Weights of a small GPT-style language model, trained from scratch on English Wikipedia.
Size: 10 layers, width 448, 7 heads of 64, MLP 896 tanh GELU, vocabulary 3496, 18.2M parameters.
MLP neurons of a small language model. Each row is named by its layer, matrix (up: input weights; down: output weights) and neuron, and shows model dimensions 256-383. Each number is 128 + 32 x the weight over its row's rms, rounded and kept within 0 to 255. Numbers have three digits each.
After each neuron's rows, "fires after" lists the tokens most often just before its 100 highest values on Wikipedia text that the model never trained on.

L3.up275:129115151088168106134128129124174099139094135137154111061114063102136170125145111119131135080121105088130116134125127104075071163099151086165114118077036122127109119111118169157116095119076136098154128108130167104126128159120083141160177118135180134161193079148145069132088173187123109142151131188152084140083086111155094154138191143108101161107120095158137096061108084194118117164131
L3.down275:091138099145152127121142146179146142150129133142155144108128112177160190119127158150127168092140077167152100125119160046163139185116148121093088153100167110148121178123053173124046132100181090180127144109104114134149144079108076118073153099100120089120113145127106171146086195143093070106115101149140125158138150095119108138126104109101158185107121151130185165134184125133106054134132
fires after: " |", " /", " 4", " 9", " 13"

L3.up145:131126110181193139146137101099137101192130122149140090114092105109054124139087167192126069144113124132103060147139139175085154111098145135175139095150122096125075154154167105158067138157142151123149108144169147097110119117113131107192165136092183163110160171131131112139123177121087102077130138117126110103060096184154182147171153160159137099092096119162100070150111124176184124144149
L3.down145:123123145092115160148109115114150125126074173077150133154121132149175077102205101105112141089153103130163152102156135153167079116149101154143171123143089129116107118172131117092195194081145116068132167117103147089165187118143086187118155113127186157084131080057118077142142058120129180162154171120085128091141209089121129141128173131174080140134114116152158116057113193162125095171158
fires after: " the", " a", " ant", " an", " ne"

L3.up123:203129089138103202142102105104056066089117083142086157111142109191159111136111179131152161151078130129107098155143180132098045133102052118121091152099162134167137094156132103128080111123133112186115103140160130189081121141045141130147134158091090171144125113070116094128137167114119103116166109151169127153099136147119122094129118148187114183075128092197150160114155103093132154134142
L3.down123:166117099163094150085102187110104138136102137123130096143120132098058072186131167100119069101125137154187123105124114185159100123089135210150164159143158134112112120101208150154093127142119168124127087156088174115126130091185157142122150173118094139067124143171120068121106130090147193154139135031089043138146165151100149105127089228081160125111087088149147080171131126135101101098083
fires after: " Ch", " Sch", " ch", " (", " w", "S"

L5.up331:122153134132081136128151202133144193161157151134177119154101088152146196128189180111125121164104154185087117155116155156100144124106141104171154132159146125132127109137136150137113084187179122100167170131086085121094156077103111125153152140118131130151126114193103082111164144157134098117138115116144184091124121155087149175115115127151122109105165115172109163125132146072140146149052
L5.down331:166135147179151113156167095164153106136111164114151096167114132126123148120090073090090119139100107078121160079147123135100128114137128086124203130137102078125123096132094132154176100134150172100115102156114092138145099192133171102133136096110141156154157154103118117130143128146139137098168136164108099131136146048167070140127168130135162146149166145085162130127150142141181086115080
fires after: " H", " Am", " am", " h", " She"

L3.up287:081172077151077137109067091092150127117134068142156117124100125126125125108170152106151180112139115164103125105100141085145139155130172122134115081102064129126088097132067111094088147056157112111157106071157087185164150115130132148099080106039142094181172077139113147174144173111160124133192165123101112157176135093133139139139182119097160124120180211167193092114163141079188148082104
L3.down287:116086195156101126147139197136153091145118114085118095169114165088136171156096148090087157119141142174097082118096119126113163158116154069100159141090102135130102130110085168117137097144147126095126099159185109153136109154082116116085138089142164126156105160083172186101141153191158154120146129073136101132109042155171127235083163113150153082115151098133162187136116171113129129105104
fires after: " l", " c", " v", " n", " m"

L5.up811:095150086164184074089158163124088185146080168165109118106196154130149190143108111123102196065124068164120114092125145103118120202166147129145056118099099122168055096116066144159095101156092113127124089119123097122120070119103123145123100195135106125148115124166154205159089147132089127087111159143106176106128112145181076141170149184137096164146125145134176174067127148113154181082131
L5.down811:132143118112112143109135212134126112144124152174164202113143141126118159116165102145122144118094162199122064140147140161091166136204148150109131093082120119132130083096202121132120106125092156128136110068124173117146148050069130165118115056159168125154149095120168156100059138120180143127152157056123092153149136174097056100129139173102133116114131163111077111141165139102152107052141
fires after: " ", " n", " ne", " N", "otes"

L5.up146:076202115099121119146122075154076182096149143160115137090123051166121148158139119100111155162119149138128107135106104140106094197107185118117142099098123148118143095187081172140082096157152133119155069130080137110139149144069130070120118144146152091140130111157128128131122178148074117082110114144090102139122107145116085106149139138153186125085190097106164119149119212154080108149103
L5.down146:148100121085135125125155135134180136138194158168152073099111083089138141204180157084109188178134142124128118109068160111165088066153178119095102114104135124130156199088142096118163155162122128151154145157118152128023131085171129109161137096105136138096122095129128087128167092151137064110131123119117136172086085116140063192091083160109138130188124174115092098115129141147119128137118
fires after: " Sh", " H", " l", "-", "a", " h"

L5.up589:146163147149131103110097142120092148156132135102134138149139116188119102162135160109095087122116091132109114121140106144102110090135147130082165164112101172147055115138117134146091112099129170128120132171088087087165115157099132166123078095178174190111124085176072132122169158172116152061163120083101133124085125142167080138164102160126098104152150131080098140079147145178080098138134
L5.down589:135182146120113138091142143076059110064107171126118166120081132225148128156113128095171121124110071107136139108146122079099108109131098143117146121194164079173134157050147134105123143171113177150156131173107130040161186136136101136151105163088126172116163113079099114122138117100098159093099134135164120142165166180125107135134138116126154192142179092152166123116130132175103096144140
fires after: "\n", "===", "==", " cross"

L3.up415:153123133120194108116102081125072088146091145183116165122126074211107061114044056165126126159105172129119167125180115197161157134139123122155113170079117105175097140135159184091102074095120132117170139109152143115146087164099090091173128095202129180180111067087117092133147171118148121112217080076099136127126089175145114083173123123145150127153092122137073091125151035123124154140153
L3.down415:111154170127107118129166075197141105119202147112153129143147130129126059098132146118128141149073058204141122148128102132128172122160085102166172186142082155078147099179153081143137085202177127065146152110077118085173084153131105135132104118153152108065106129066112176174198121131073138049183148128129103106147150114096079155131145115166119109112114109154100115174124198161143136142165
fires after: " the", " hig", " a", " larg", "g"

L3.up180:121126145102130178091140152194114108093103067112155176146125089140112120102151162120126125175112079079144187119130084083124156157158154154107142128104074073130101113150086119172121169135134099127081159155104111108140140188162157087146107125118136211148114121134148094112085158159167152147118114166107181134120139107136147179096116112166131071127143146154125115178099111136090132078112
L3.down180:164164146074138100090151128121146103177106101156153142120076156092081115147109160138117131158170105131109164170083130115157100154112150076150103126124136162120094098122142133162146140068171064089131121142181124120143120154140160121102083134128150169132094130164172164069087136133080142162118128153123150176087174143111135120168149074108056146073141136115148123132126082081147131096189
fires after: "\n", " Total", "es", "|---|---|---|---", "-"

L5.up196:156098121144100145206078195132115130120107154096079167076081144127156120174137130067186139147113108112140072124116132057140134106136132167204146117129176152158096070155107115118177172105184171159116103113159130117134120094137101149137167143091134103072117104145194090102114094136131180087155098101185124142132122173114094186141154143115129081114133094130168078132098095097155152128049
L5.down196:064161103163121098206101112151117128122168158165162110086127094186134080163134136199155120080088158082098160123163074085111135108131123167124142153149089198089109139085160116135116172076138103076126145148133120123170094128136088152152140129150139164102138085128188151156177161125156103165076136138103103055122114154140100075089095180126153117141117175145137166172019167128146184192094
fires after: " S", " s", " ph", " D", " N", " (S"

L5.up399:128164074133151176110142134158095151108140140094138089128157149104163145135159127092130157116140101087110071124159134079063194103122129094107172088148114138109080145120158124137122139073126133128080224127144091096110077119202107139103145030130108115127129109152131175160047151083109153138090139120132206144099128094106098095166199126106111174104157128133088105113133164108144048147142
L5.down399:132163082101112184085140134109127143122091132121160127138122172147058186141084090116115114168109141197136188124180080106124103091163147132189141099152072103068145125093080135105121111127195097148165065095148123085091127115137086100137107135152111150092135123136141105111103197096167156159117141089112118159129099166114117165117128145129162080097110067038158124128101094117132136130117
fires after: " in", " In", " Law", "on", " disc", " Comm"

L5.up525:188141086121137154151173110149133093123157174145148071078137110168098148176161125108169131073189089138163169094169109108147120117128115165048113097069074114121153134150138079121137146122150140096133177150083121117103132197116148120146094150127120167147034062083151104128117123091127129099084056091112071121185169113164129116114094137095171109167129125142098120181110114093171137124133
L5.down525:130089154087103184057130147150158137203204132083067112151134122166109137163145092126116126062122078154094115135118107150085159173182164117113111151176160116143127136131104122173102113154207083145172089090104108152104078140136101140100168176069138127146096190142128089082155072166124111126128141111162167170109155133126118107128087125082195196111117107120160119075129108100151105140193
fires after: " to", " at", " on", " from", "t"

L5.up836:151160140173156138103080118219079118156129081114072145117157103107163135081144135157111110116137168073168103109110125111097173121209157167092109130148124135133119147190174134164165096152109167089122138088123114123123127188144151175117174150152117117154225116096081103092137156106119146140109192108133206113115091101161116101129140161130130128127072140126125174058158115100082160136116
L5.down836:142161173122110175146081116137125094136140090100129143165110114107179159141109124132125085144161155172119136066126028157156161076097162104181110142173197071145138120094166139084026185171136113077185114107067141101160130163118106109118094131134123119103103138109150140137131120157138156160093062128108153160179164132093138101163101110092125151120142107137128092110154150126132122100165
fires after: " C", " c", " to", "c", " H", " cl"

L7.up738:133170142146106092178109149137110100102126043113111142145171146113218085104141160178134124187163129096130154085130177133143140231186146108192123093121107149110107108114156088120100100150141098051123174150145138143168157108138194172129168113106100118102109135083150132066128100161101143115125092155126160122119100126167177095173128093113140042103120102123173119147091114145092119119104
L7.down738:100072168150142173093102158131145116093115121158146177152101150104143103089128066130057191141177095089136147152103108090157140165072125141183151073179141127163161138133118101065152164101165151066126109200057113152082129099110126149087137101151073148141198146067098116074131119133124177110148146081162166089116100133100157106147113178113139166068133119110175171162115127136118155088054
fires after: "\n", "-", "|", " al"

L3.up616:120109088133136166113129137135063066132094140187131178145143148129119128097161122082145194116194141136143139088139156117166100159126103156112100094166196133105113232143152106120138091196101113128139109108131147158169069112134142195101092116141105126142094177091126125130099121112084159099164166144100084138150104121121138175139106146171102162124108102116096045092139109165159108114121
L3.down616:168115170189147117054101160148181055188084110146108155142126182113121149092135074128081136205105080176134148144137183141109165180073120154104105138149089147153145139137138067157084137152109122180096120170070135063153087089062188083110184061128065122114064152142164135160153168146086188135129155130096102096082109125061113142134118085107189061128109117202105145114118154150127085136092
fires after: " R", " C", " S", " ", " c", " H"

L3.up796:081158102169148104129178135168119166139096143157154116082183118139156153141141096138115113148138063093164114095074120118149157145169104108114140173157132117156121180158131164127065103164090130108109119154126161166184163176064122144064135156103152124158132124109145144195136146187123141146074160159116122161144100179095151133179094142178115142080125138129092124152113128129187111079167
L3.down796:103205137152101097129128113131098115117128108079085080180087154150084112168157156153130152113122145158160128098070161166105108081120149141120184174113196132091176173078149131090129189090171128147135139080128095112048127131115147121158132177175163133092111134084082098113167115115173147075069126166156122158128114143133149068140178083143187121116164157109172148126110122052072099143132
fires after: " the", " an", " a", " of"

L5.up787:115125106078150105151082158098065122123014132087119124098082116177103081125121128090160075164119151170084113125119172191149146111117115161122144085134087110178104102101111105141109117091087110100074123159054175138135138101168159141143121136145195121050118076112093115169122125109123157142141063090121118113191085091124115142103140129110137112112117134104127106111131118106118144148163
L5.down787:227101098152202102217189167071111092117113078083112141178134164163168110078140122158084137195069093119175183138142128169198136073196158173173125128122146135104127101129115165135116114160107145118120130070131140133095108142083160172092134158072151079093091115104098121111100102116127099093108111153136105121157085142141174065125060124093125067103160133190104121180109144173135179106142
fires after: " |", " of", ":", " 5", " 6", "7"

L5.up476:074163120108130125111129122141101130066165142194085153115125123105133153107150128123140136134135153103113100096079151116158171180158150131073071136137139095198149127098117126171111120174125118144161151043108197141121145142110070171148175091146053155122094121105160090106065085103107151178146198146172118117132094119154147178171120180043149182133140124150132123052101146129108096129088
L5.down476:089147122156182140154067118143170159164155156163161162160208122134112192176121082123109093163142129166133103090123163152172129173078072130080153104101132123080075044140125113213147047121142151164112086118116181103180083152069137112104112131121128098114057176174166134201127143111130140172093119159125065152107169189158144087130125140105140120166141086179137106114130086146128136125121
fires after: " M", " m", " H", " S", " A", " K"

L3.up544:113086150061076154137100131164136138087123124165161186120118127177117211134172091085102095075143080136094143093152136098139133129075157153128148130119160183125085106131124133135107126140106138121057105164122100137112063089122112128150154145170133228136150154135140073086139136118148167109094101099103113147117094099152123107098090122128141165144088161125092116109162138156119145144133
L3.down544:090103120169130140131126049139077180118096116132102085100058139140101118134189091140154112112094134185145103178186092158128077076121105086120114112109058134194132131103213072141068203153104133145137105133123160146117163120092170146060090123134114042134110174106131165072156153150072122056168108133105116106111126117078147121185142101168149126142182091168118189097124142150141111101122
fires after: "\n", "===", "==", " \"", " P"

L7.up665:113145178053121129108074145067119162155120117105166118139138153110176106125132153130108184103170154068149087132104082159071149103118168188141211130120136135106120140177156137116161125106145087068147054119091117102189195124139132110127114074135116145100109107107140111089173117166211172141082080150141076102118155177116149094167136123151094114077142151119177088161109062100192105124107
L7.down665:156152139157132124034126127136096109175099090109171142194086082123077148128102149132132126150128151136124142166106121117114100164137136185148086146115156170185162117119072183187165172105094123035110049151115139110130148099140109116130142087161141098114142105091204140094118114108125140092101070097120153119158068099114119138169133069191086112113114103135118130138145111125103158105164
fires after: " |", "-", "|", " Med"

L5.up416:153117150143116107115151136173107155093148124119128151160180114080133159144144119102144127180112078107146064101157095187147189152150160110113092136163118112099110144104095216092134121128109107132128094146161141106196095084165180096147151100090140044111156155150138187120105172099091150077138123119179100119088168130165161159124123215104149140197119119172151146127074142077100105157122
L5.down416:161147102144089136119121119146158138166099127099113149166170159088121088136137122141116145111088131136020164148169142117122122124067123138106155113116120154145107079214112116143145112102114174055060144181127149106096050153142126131159085099133190075171160181136118131130087172078171125115100128126104129144128120105161156176188115098170130086125147103106118172128105122090136108123100
fires after: " In", " in", " as", " a", " I", " the"

L3.up284:230140174156171093129106088167106160167101158123152136122137125123151130114122100140107103117085142113124106117141151114151213104105108114132121082116153131122115158144172078129154138143125115152125112175088153140115114089138161088133103136143110148178149113181108125086161115192066170139055128135080101110089097209142148087144095096098109153138132098197077129077093138154158112122147
L3.down284:101160071110138157108111151124101130120137139126149123216032144154070147095154221099112163129080099143098172111091135105157139164132168059155113180185096187128113163175153174156133118095125079100130174158183078074120170191111096076119137160219163111140127075124150141127117136103139147145168118090185150178112159112087182111142124162088121102164112103106132116047152144130132135099126
fires after: " |", "°N", " Louis", "°E", "6"

L7.up298:147139104130148048103177097107145118206139153136129147108087130156161128111126122103118154075105123114114084144148182094145165146109166138177198088161143097108148166133144096151168094114057159096172155068103112148114095164164155104148121082118152167099153124085085109180133128109125088127136175164126100094133087130144149162115094119168136142179076090236103170189062148179157133073167
L7.down298:081153108126061096179113113124152113144093148159137133113157146156170187110130130121149125126101130143158160178149088127096141185152131159094111094142115140157141120139120063120149116100130145167077107096108005114132136124152095062131080106139104096122148060131122141145080122137140146100172115123136156159157055160127136131099170099111115166082144082099134110095165162108137099157156
fires after: " at", " At", " c", " W", "t", " |"

L3.up47:056108073132068039107143115125193168117109122109102125105119107181096094155129088105133144116179120144114107141109128190128149098098117101100085190128150180145109100088124096163127140171115216121197115115086154129112109176132127110170176137083119154150135105146084130140135158098098092133074105116114103119096122046115169161145138153179153123211112102129192086127170130120085113168072
L3.down47:162115112196078101113110078145124106139126109115127099104099144105136139091163135138165105141107163119097085134112154149062152127113133109095161175121127167168110194140092097112133099159166159127099133142130177113103104131142162145129148105192110110053106087069170090166163158179110104183122103131104143125112133129122105134063146113191198076108112188164163093186120163148070149144108
fires after: " S", " s", " M", " "

L7.up459:212128115092158172070151169171144094124138088123056166108139151138082155135155112100110120119105092139092173109147098113186115146149130130124060144202095122116125132131082128081168132160168127161176106159129125125118134167142074177149125087090113111123119082202135145100176150158059119171119151147153105090124140114092130150108145134105087148159106163116131151131152119152185069067122
L7.down459:123126160136136155125139146185157064121130130107089060118125118118155110127159123079109187116080160124053105117074109115081114107100177159164100086150163105153160100141156119130151155120112095157125128120134114115173139076154089063167124116093112120073117140071086160163115135143083205083077153098124111095134077197127086054138128112150109149127085094086131126173180081106078096160180
fires after: " |", " on", " n", "|---|---|---|---|", " D"

L3.up677:115137183128064163122065095135122121122098117159089145133173095215094147106090151158100098110170131056177173131103147122179102067129107126095175155071134144117139086104129102150098160143099141095093081141107163106150145129163082167070084136076145093117192171106101111090128135150151137173108150147109103206178119121099106121130102143121104136128101173189061139132129122099154072163107
L3.down677:109108093155100117088179160148121113172103160091114092130167089105113069128141129119117144136151100151084106181162078115131123130137115115164132106119129103075143125125102136098109180121078145093165146158143076135126116083170123047150093120079094129104133165136135085119091163114183151078124106075188125121107094140100121104186101140174128171081132153128103087180146221087123168133094
fires after: "\n", "-", " (", "S", " s"

L3.up516:124100086110136124121181103102109148121076107119138211115102099103166177171080089171092121136129115125166180124170175087134152155138135116137092083153157133152107142147126168151131064173121144078102144137163192135135112125119048178065092123157095090081109174082154163210083082164127214200115122119101126104138119126101172183134142140123076097101168133144146131147167135131118040135067
L3.down516:082109147189112165119144212098133097184093156136139161105186096124180174144132137173115188114043151136151063116100125105133102169140115090186111120154144155132080109094106128116163161083076186088122131133125097129080178154114130144165124176079192138137138101118103105110119097141111086138143089119116167073159097126121099118164140023100064076145112126155204142092138134149151156134110
fires after: " O", " o", " sub", "O", " s", "ó"

L3.up54:078129083146106148083118108157058108123097156209131118115143156140179129203132138149112070127174098088155093155110153141172089125066124130077088096130144124115115131149196103105094115109133096115071129136118164125146152105117138122109173094126176097166139172108186146134114136113125137099174109096091090113119125191153109144184087163145154106116086156184130164123087147155106113136062
L3.down54:192135121106100132127088071141103141112137166134114134190190143135133117108128122156169139124110075204120126101133155185164128063103152123128156126117178182163134067130137181161118174119092153150196118126101096193127097108094088134179120059170108171149192101194171114141196099124085077115115090165144129145131146133130152159138145111162085149100176102139089151145109136087157086091124
fires after: " the", " of", " c", " enc"

L3.up679:204155182165088152038135156203109149158168096069102145151106145096119140080150128112125077139099133097167098126099153146128151170156098189071163075072132066111106137107137084116141107159132152153099136185139127140172106170133162174101131180103163163133116163135133100150103111122192130165072103115128132105080083171138072099130086201149156112146191146096119112059158142151116100158146
L3.down679:129180116190081094161113115144115088087091134095109132097141077105086132130057127134172096181081152109189135055199124120118137112133058111101155115138136147149099109132179098139131147103093126188202136064131157150112114211139088125146137115110108147124119076151204071100187153127116086144126169185123113113146139174099092090127161113095107162107118126133101138112117161180112100132117
fires after: "-", "\n", " \"", "–", " (", " Mc"

L5.up769:130150107071097102111199132146139122132140169159161158098116106179046154104174066135089167157122131088076072193176139123112155147134150126124131131149146091140073103065092092072165092127064108071122109097130102154156101128052069085147117148128080131124145134107127116110135126105139076066106073145125172157174098110176165111150152171178146122135086109122149116131107167126161108106108
L5.down769:148160103151138094090155128151126127190147121176182132117133141104115129193162182124101132096125098080124148160140196148097145102071097086034123157082166175147169178160126107086119109154132091138090147087085122145185102136120161093085048125171117130149135130045146235147190168139102100131153165106099106132130103132127100074120088110167098166108125089102108126078183119117096155118076
fires after: " n", " ", " N", " En", "-", " Em"

L3.up599:153106078095129101109114086156129127149103164136130157117104157074159111124122103170154146085114113123102115165110097106109160185141122071131170128092133173111153134190102105087161094142093192091153179088145196127131055139165089174107097084160077136123100115097154167103098186102131099147126173123167091176157152118181106084139127187056096171103127108177119132123141127131166147152089
L3.down599:088128148131131118095119123109155122116117077122145141151133155093135088115101110109130116128126124128119132119130145136186125183073088203147115151151114147111176112134181150133074116169116113113109147173128140109155137149059175076130129149090126118142117131173118135134089139128137175132133117181126148135114094145047095081113182118130170167154131102126123165166124085081116082090082
fires after: " M", " m", " p", " P", "k", "ick"

L3.up666:141111154090076092143074141143076180120132109153122215214087094117199168157162160122156122165137086120041113150115151119124095145122122077083092138145124141108111108113099182133054139136117141108154175080154124142146111141133163105112138078218123131136136109148111115117182107152179149143130117113157159107097122086196139147108099131117133147141112189062117098092105100128178201086122
L3.down666:117166099145133140135125120146165104110066144138087124086095194146124157168051147183126097141149136107089059135123123147147106120091111185135123122102133162128102071076188155151099127104157116193096184153106128081123061113129113156133164120143182190106131199165153071138112127144084158148136142169125113142178077117085085109110175121188104087113157109154105083164153179079117132156120
fires after: " H", " John", "J", " h"

L3.up479:113102132196112142188095133128097153122101149103091100137128146157163135177125174118137151164123157076072116126111131099117115142121090199126135100127117166155097120119151124127132118066168147134096139171112129175142146102158165111141100092106130130141132071078118168177098177155077168176153118131130153137080121158140118226123111148104127154090121131129170075074155190209088125084125
L3.down479:099155119089133119162142133095110158165112143123114124132176139169173125156122150138089142103116140123124122159130013121102114126182055101142167132175122127130131124109164110072128121110133109118093189170136096157178144117101113124163108136131155091144113068145079091155109109130112085164176095142151152138141171115094074101107103088155138089144108146112145177122142126185140147116091
fires after: " L", " l", " d", "L", " a", " H"

L3.up136:143121153149107124094077108177067100112135141093122118093165084141129126113148121186121097169127102094184118123135133086153145182119083091085126115099099114093144101091157116155136122171107104073130113155101166156109114168151113101151082150122067171108110146114107129077138197159132186116103140108153144141118112129211125104145089130088099162141059124135109180144145144152127102157146
L3.down136:144200224127038222135232172095114177104141160131134075172121107113125103117168182165131158122129080106203182203170142100129147128151133116146131140081152134114070115126176141169140177092132157143113114180114182093110146141109138124060162147121198108160151137154101114065121124129141163160090125120121058133121175102066101003118101115102123125147101145088079101079143109113141076123133
fires after: "\n", " (", " \"", "..", " wh"

L5.up625:125129075107112138118102121180101144147164159082129123081143115114100160125157143114107097153115139120188123147111127135103129189099071157097112094111106187153114130108136162151196162115069102109076102125065124175195141123121057169156123129099110165084123151126149110104179152109120162150140193103154109100103166184117106143091135194195137130172122116109123133152185133167181146062119
L5.down625:137089105153139159082167156151147066127069101164171116100104136065111128133097187166142154140156157188184145129161082120158155094145111137125187123094137137141136114129153065125139153165192124092120118168120116047143061093094185171090148142160176113069175136184140117119142138086064171087097133162129124134138097098066095090160097105106164160139165135142140107124109078120076063145125
fires after: "\n", " \"", ","

L5.up120:134113132095113071128164116112093103136157118096142093114089096121155158182153135095125145106138098115116106090160138119121179163128158113124131199110200102127094166115118195147115141144044128097102115111069102130207183093173189153138176160130178109155108120077110118104142124075087164160051124189154167157060167096117168119127091142173065159141162129135130143172178102123126062135176
L5.down120:062182132133132121099133082128176116141142153087075101118129148111152117131112125109179110088168099171159135119180098087167146116105145127167167115115107131175158124158079144113154133135171064123131124150107070105140117121164171180098143076158134145136124167087161102128146111150143122112167141057109124142152104107074162099155118082217104090152089155103106129120117159075133149108110
fires after: "\n", "-"

L3.up565:140113129146085107162096149129100166117099114066153122236160094133114157090074119135083104128137210162094096156149136123083177107159194126077141086154106135103104137123111146176093122090142118084145066100122116080084183190084171132108135145129149127139146117068162116089097097177117154114089177095097139161132167105074110132181161144104153150161147116078088138133111053170167129144104
L3.down565:165116121119125129126194124155153165051124162109107132207151119138096106190157182097086146118122156158168079147129153076116182093130100156144117056145131119117124133132093113132066122142168107072096109070107093130103102128148157112101082099144106041161111049106169119103130094137102171133143125140163101138123144158165199095128128144141174101090145130106145110143137070076177161164152
fires after: " c", " b", " H", " C", " h", " Cl"

L3.up43:142113122168117176222119151094143099090125185163096090091139107094170127086123138116195146147151161134108157129085084105165100199132127145143125110129134147137098089195144167086207097095114136105085112081121133194153153129111113071124142187139037107155122136091186150136089084144160049138112175194119085197062145063167166084085122161157116169130105083128133095080106133128156187145067
L3.down43:077126078095118146135143093115150155172171166129066127175127199110159092107091132129128166181108135118139115099214124070124114092093145082102099161125127066114125135090084147145086073178159138139116111129117098085137161122108178101149108136110139140108079157075149164151171138148166105153146136137185136092140101166148083166086068138126168103130180102170151151124121135130197120167179
fires after: " R", " D", "ount", " %", " s", "R"

L5.up336:145147151051146151101162053127134131104170161077137126144147118137189188113130158113146141099162116111101102127145113132114106137169200106119146085117177157158151153146193140113116079165168102127164153092168157118138110116125123134075144130112150141140119100164131122135095091094096161176101123117108201217143143072101100153130144160158143111178123169122152077118119122085070074120126
L5.down336:115132111176180111120166090105088055188132066181119083117122134155086068132116169149136195123169138131100135144133133193097131092136139079108151124093131128101114060142107122135062042109130123167116106195177101132202117073157138135087206160139165133143143130142066101156121131143156157121159163121148060132106098076163163114142109091155116144146146118133089169104143155154098122131063
fires after: " sh", " H", " h", "m", " Bl"

L3.up310:141153105137149103144115135149080142114115136132128107138155127167140095112128131105136084145128133177082143162105075106127068171173158141136138099129134096140125100146124094068133094125109102117101152111114127143078112192101110157157104164146135120121141151117089108155109131164148167073125126145104154190138089208122083134132152140077184144082157087111144138103160131146122199085107
L3.down310:169160185077152113176128102106150109109144060164131108143070143140047116094153166167126100151146150124125138174139144153109175150129075153141160185137140064144046067113112127163120153189151080156090139161117078143140119147086075102177151178182164161159196140142120128141124134081130120134114156118122077091126141117076133117117161072142109103157135129152094175161142164106099124131134
fires after: " l", " r", " sh", " R", " L"

L3.up375:112073112160123114122028101165123131128197181113133159126109093056142156139127096158129113148115095115097176146111133091116189131197098060103126145060123151121153109168042128087143154129095145150113137116140121119103037190163166108075054125154053131136100150136136131106119105133187132109111172131168085166132101153093077214196107099112053155127145124204127134174145134142109095184089
L3.down375:156145065063113154148133164131046116101124172107150130099175151100131145122105146175103094091144052112127122110085142095135119138104152189182094188121111142191122098147203121119094122118192112170158140104137155121143154127125055183154121127151162139128124136154109130102098136157169093068079165110117138132164118115032177126132163103088153112144130116113127138138086114123120148120189
fires after: " ne", " o", " s", " de", " De", " O"

L3.up778:118178170134099115211156090121143151147100138127116185163156138101106134098081112130138093132190070082143102019150172128125132096111215126178119138077139161082163149127133134149042115119114177161174148099082104116098153097156120138101173110087106133135157139145144152133065145090107164175051179111094166120164163151107179148197165123218131098135137126086206114053131083126158123098102
L3.down778:092125099109164129107135123149109131132147128143082150118136123089114070147172116126122203112105124129124139123098128201095163153157142128157141168099154144126131112128147122079119172114146162082122130113123071114146170166148170149130052152167077105123105044129146132067114101132161107086120143154095089163169107085080122151100084162170079173156138137191123109195173109146104148140139
fires after: " s", " p", " Z", " P", "Q", " S"

L5.up89:111089134119109079156117169134042101173171150107120176081056152136130137084199084169149123160088056209169116126108123061128088137120137159144175109117117153147151186133116177169161149131125118147112123132115139144083065089125115144145126092142178095155080169101135069128121116095155131127115093155080154099084089162177126131123166143165136104112073113119128105171114191113133108169200
L5.down89:145118171122165103094135102085150097110138063138116086174161120185129137138101114169167140159130152167098150139117097059154130191094140116198085148168096147152127119082144148121155116148104158152166133133141115126054119146145096117109107186114135152134102117163163175111179189191102099072139085090072162159121126101093134116134142138074123075157136121148116093096193111164173118169099
fires after: " of", " St", " sh", " L", "L", ":"

L5.up198:104149134115107109139129199159092120122145116094073128126137141126128094133086154123134106139097091143155091155110193136115038129168109171102160124161115167121137142144123128113138132119115128152108124166161139117242091126185145159129101155168156173109116126129132087139056068176175142175125128098121172186114152120082132147079147113155133088160158174142160136121113068134192088120129
L5.down198:143173139142091158140120120121091146148110131121134180127119085068146157089087135120091176147158126159152138107132122135171122126124089148129047072123151166111187121181139056169116113189125147096085140167106068176088093144134122090137084123108154140194150098045099078165112122114104130163122146164148123136162172106124100159160111085115152098100131151125143087172123123156107108187190
fires after: " Re", " re", "re", "r", "ist"